Part of a small language model's weights.
Size: 11 layers, width 512, 8 heads of 64 (4 for keys and values), vocabulary 50257, 90.4M parameters.
Architecture: RMSNorm before each block, learned and rotary positions, no biases in attention or MLP, untied embeddings, normalized queries and keys.
MLP neurons of a small language model. Each row is named by its layer, matrix (down: output weights) and neuron, and shows model dimensions 202-329. Each number is 128 + 32 x the weight over its row's rms, rounded and kept within 0 to 255. Numbers have three digits each. A neuron's up and down rows have the sign that makes its largest values positive.
A block is one neuron, or neurons of one layer that tend to fire together. Before each block is what it responds to, as a language model described it from the Wikipedia text at the highest values.

Activity and performance verbs. Main verbs of doing or performing right after a subject, "to" or "and", often in sports and music bios, e.g. pitched, performed, worked.
L7.down1223:127107118147159094142118110138099099139114161180098086117119128100158089156152174136173133091161146106182140098060131106089092142151094186131149154058092174066184141199123186087175159186123140150152099177160132073121165101123189169082183112161166130117130146129144131078168146135117110127106131131162108069106156100155099164125140063143152129124166139054163145128121084135096104158198

Definitional opening descriptors. Words right after "is" in Wikipedia opening definitions, such as a, American, former, few, building toward the subject's category noun.
L7.down1312:192175118099120102142165160171106097164125183115088104168142104133111145100133120136110098121084149058159177111165140123092151124144141166219152128096159106139196088105125174112144081116167104154122128106156114156094157132153139144145152088137080171176139115134131093135112159099157133098137104202141090114112180122143114197079094218096179150169120191121103077097193059122106137171103

Post-name descriptor onset. Token right after a named entity that begins its description: title disambiguators like "(footballer)", "is a/an", appositive "a", plus table numbers after team names.
L5.down106:064105136162153178136168146082163110104083173081148139153193197148193136094174170168101069079100146106083121120142133160177144108085113144091093142120059114171155123089130129127133148123161081107103118179087151080114105189196104074102105161148102125122182116113169090097110175108128115131048114127128129193113116066146158123094153058069173094143111160144172118119107159121163106155124
L5.down819:072134108139057101092122111171102082133118094175155113109176114146148115129121160156134099063098133122112178142079174084107148150139119076108122094149094085063098079096036162144113125127064142121115127108148114158048150086127149060162096136116111134151173146116145155130122078081136119112121126071143096133132103129121171187145109089122094147131096151085141141124119096119114116112112
L5.down829:155129134169123147161117065113163207092138153116119153146168194139147132103174124121155082161122106163100156149159115124113155114152102147150120139174103100183134122139136095138122094117109154181183094182138113114140147104071174068080100129117141107164141129077196131087114100083163163096183129149122091077172132135086089143097125157196113175166176192136163198109095101137161105120126
L5.down1062:171150206112119140213122090102142191207122087132159135194112211129165106121119116116123124189107077129085102134107131160128122111072142150149146148116153132150164133192070083029141106068159157146118112136156082128109121103127139123084112124129147127210151128088121133144113063186122068115163099152109152107110173125097111144142110159130191116107118170170122174084114141085113100145179
L5.down1251:130164140088077148092160088156112146179120143124121073110113163137151090149155134088136108101190101106092144104046153133142155091082147122180170181132141087154142075130165088126178119103161128173160125122118149132088120169100157195113137098086151132081128124067156114126190080153167095094148083149136154136081132105135113078138138013176110141119134119148100089122117093123104101035207
L5.down1261:055105162153090078112133103151123144122164047138144156158150152124192113151088106132142101150123140136152167172161191136128090117132129147117133149167148099142180177141074086154104110117133130129074090131100075117104140124121182055092147063099115142083120147170124095094108163097125105123150127198115090170091113115165094133160143188149141164178108111142193122076140069150109164106098
L5.down1325:135154116154148203126180111156114081113132069143154114119115069157108149095052097117075188138128186156139096051102104083127059106139136090108143097150166160147063138137191132162161088106101190113199104144138140095113165100112138149160117150119125159166108153091155100141154112153174158152099170151139121098171119087179104132094115152189150156080110124061123146107150126050132069103134
L5.down1487:186141051121089108167109169141154160156144115123156148120166128147159146129096139154140118078120164198122147151098126149127121093108143140164120153148129163152114131161100125116099162115087121123141133071098156103099089190181151168126145065180153056095154091095125120107145127136108126128229104120150138134145125141154173129106080135065154175111114154149087145047154101089097077091166

Reporting verbs and complementizers. Fires on speech, cognition and evidence verbs and on the "that" after them, which introduce a reported claim, such as opined that, shown, called the song, believes.
L5.down45:140097124123161102079136159128118113160159063152147106159195203104138134144189110057164098129127134136162117088113156095185107045097126146100136170169120187078133177124125101147139146103079164151119116165152149079115177108129105137118036135131154162158127110132137084140119137125137121134132108118117083103124147088106164139101176197126178061196180154126094166088102162127108131160129
L5.down527:122163153108065166135124156104148059128179088142076169130162180107155165107133173044148120161091095172136150166176105114117135146094140128081177171157134107091122138166109124137144100140107137157151122134120053070154121130144149103143189129190133108109116107161140099133083065140115098141122133110126082091110114114071111096153114156161201121127115138173070165168073155105167124133141
L5.down664:107132136169163082083161126134147124129150074186115170095127131175167149101062179144101166152107164122140200148108151108203166154109101161045165151145134115136117129141187145162114123131117134146155093154156170110152071107078153112131132073161099073138101068129078076098083171187113084099105140111133118141167094119121140144130110142070159166102143148152125159136119102113074110098136
L5.down787:112131108151209100135119144147158164118089159101173122114159136146123114100132120095156128111124147179099148100154140143127126136199152073088167057092114149155166163141107172123117099131127149139212072149085142107147105128124059148121215132093188147107177117146169090087149105166123153130106120182143102116111149165123081162159177117139126086142128129109100163134110118151142097126116
L5.down818:119105113089137188042155123101137110161123142090096151087059175118136144129106108086119117153106084172165094112137115125168149140155077132107093105069118177081115160123138120120081164124204168135144082135120110144091110164101060075084112108156132123091115097095146146122117124162134189175111127186141125132168077104075151142098113141142164106117167094151125072095150103122112151151069
L5.down981:086117132122147107141082125163077111134113158081146100140114147159089108111081173109130084136155089144089109094134171119133085121146123132184107088103105148158115093107166156151136137132103152120159088122143091166148140157107096092144118120116125096087138097181086203122105136128117114124083088170154179126160102128129134089079129186119153118141126139139095142187112143150118130142156
L5.down1661:134104198203154153130131117119127189156154158142092130112086109089134102119119063139098138113127100159100153171142137118163157151131177156149135116116127101176093111159180127111179067159156140134154092144105137136142111122051136106119208141128051116115118119151101124127118161100108111148151119130141105099155122116135099164163101141117090131129132100114188135110106105167184133116121
L5.down1691:200087160150124095186136148163104110176157235133114131135103131124089136119092147097145117093128080175111140033072121112086118121106126170096149108055106142073093171103175129103092119133144077115131122131247077167095145124166118113161132159098163118105112172087115122120043097161100154161103136137106139157137129114113109086167120088179141094144108071156100150123134080106076081116134

Lead-sentence article. The a or an right after is or was in Wikipedia opening definitions (is an American band); weaker on table cells after a pipe.
L4.down522:111144155088139052084146132149092133171111210109138190077182102105117117183134162068088166135160132117106155121119066106100129097142133129107168127168104148125125166190135118165107078117129099085163175155129174107171081182105075084143141114139145148152082090136128182102101097148148038119129172129141087171149162160128140088129095100139127112111139140155122135085169139134074144134102
L4.down601:120141170070093131144124163137077152169171105132116221097080149134091128133151116080087098122081124148133100063112095046104163098119132063163187096083136107129158115122103127145131080137131129149171152151179177153113161103203102120119148167152132162168188123123065167071119129140189151163119149125140098172176146159078117124099144140144128125162117122115127163125172080144082133158169
L4.down625:138090130184143129151090141113198130093120073102070121115115166178110150118103179119137094137072146141123133137097091161117167148159148136131096141164084111135115088171123143200144134140153137112105144129128095096168099115070140067138146101145183161155091163157153150159191095174142145121199121090047160114106110162125153117125087104098165080152155087174158122092163158158181122122104
L4.down977:147079134100121164062163090135154157100117064126080128163075118118122104107140111103182051188092087111114149149130122109095057085131096099172152132204095160128156124158113080113119069128137079169199117121093105118090160055154190120124143130143164141131148130077112140117130124143162100139160147082099091090141109123113072112124059080090147171146135157098180133193118125138128203152143
L4.down1271:100131108130137147109144107115182153147152128096063149146185115167129148111110093148101104152149208143156126097156117140095129153136119147074119116148110082140123158128103141134107109126143115145153134123112082095183105155139071134142146175186128169169175124168144105101143116090082172161091148153145156097119138183131135143183137199124171116127139126175101214107163171124121077150126
L4.down1379:126136144114149134124110134094199106174111099147088143163094123179162161152154125108141112151075161134138150132153178154153143154101116097175087094165082147120176125165093089088128132158134111097117122119156112109078131166146109099093068134155114144199103156185095169135134111160046176085121082106116108103078109096090076154128161223078125045129152126145181141092117178092094187151148
L4.down1418:089089099147136095153128169118093123089133131120104090102128161091077076114084128147147106163101101112114124134091176147164158143107146144111151143192082174148189088095109101124155180171113089072143119133148144193120134227096104135156141122151138146122150131175123135095101093169131109090120090126130080167051135162142198136076186079133124086150172174101094093175127149111168112113117
L4.down1527:179074156126165101100101132193112104136129141184167105108084151093152148117111138071097151163085111120177136119136167094118078171151096133089107140123117136149115199117103133129118089166155121155187142135166100126113131085109174094149132131062127129135141213119185119102179108132087082181145179152149144133126156067107170054103094160104177162115153177170158188110141135084121142118181

Main verb after subject. Main verbs (past participles, past tense, infinitives) right after a subject, auxiliary or "to", e.g. has written, had seen, sets out to find.
L4.down325:091086174133191110123156099098153120106136132135161127099126140162147136147136117154114103095121175166163125108150130151100113094136070168154108074108096082114134129138125130136134084086121085162093100139148109144095141122128148085125009102105144161144092133099090070097136082127121123153095192152085175110123176076107133140114170158138110118173139107149179171160111111100148149159118
L4.down421:151173109132160142168097137158078174157177112123142076120161136133086117107144193120087151126098077121149111140093218117108068110126175161127171175119104102073144133141072055044174143124104146114126182121145127122114104079165165161141106132124156111128175126112146099117091120122141077151089140100155095132140141168122091106145141129133125122079135064133119158162190105153179098137178
L4.down754:066138155120118123136150060172134092086121148096114143116164159075148141150115162161121187162116093142141109045104089068102145086187158187095086158087072081126100183130154169159161136162080162151157081185162142115158123115186110155155107111115142138052121090121157126141176105139091121141170174139126131119130126093138127143123096088144156092104126114136128134117128150107098138162150
L4.down1305:126143159142186117137065120122126141125146113092128134153142163087159170090069144093143156101103061079113137175099164126129218198190081150101101139164092118093150130154078155122136090135114104102150088133159126040139135103117137154073143166132117158102154143107180135128096125171107165092147110136163108133161100134112124050102136118149166110125083088116116130146100136119206119152148
L4.down1395:108104126154105116110143100106139131122129039203108097145147088137167144145138159080155097195162124151131107113134128149181094134131056138087084174161113143087118158114125093160118141121085139157176167116143129133147192105122157128132088173094161125164129154130133115126117153125073133090097120104127107121200118151149131131145054255107169142128107087116128108108085155131158096106211
L4.down1428:141141189189118141118119092129151142119084133159097145098146110141137169124138163129118126079104150124127092142115171126094118132158139178069130129107106091141146121042098151121100134112147154140145144153144142142132180208131135073141131126119169088140102097175139066060115116074118148104131104126151113122229143146159141116165072161131096119137073199154108164153085148082150102147116
L4.down1559:131168135072096107120199110094133125164112114153168154139151137120116084144151170086121158097134108124127114197142109115131117143151124164144148179129128148063157147112121136113192115156090169166161048175163152124099165108115146198096088093098135134099131128140139140151100069166148136100106096095103077116125204072129136085153118176141186130192171145139128093148111186132134071066192
L4.down1574:130115142119123140097166163138137104115116052182191177111141161120105116152127173091111125065130185151125140181110177101112103072134140137190158138142142113120161160083146111078120117126114182228159108169160091126116165082124139169145170076085166144147152104130122079105117076166156119115115122086108099154063164125098137130132069203164168154130149134144131189128147084151140110129129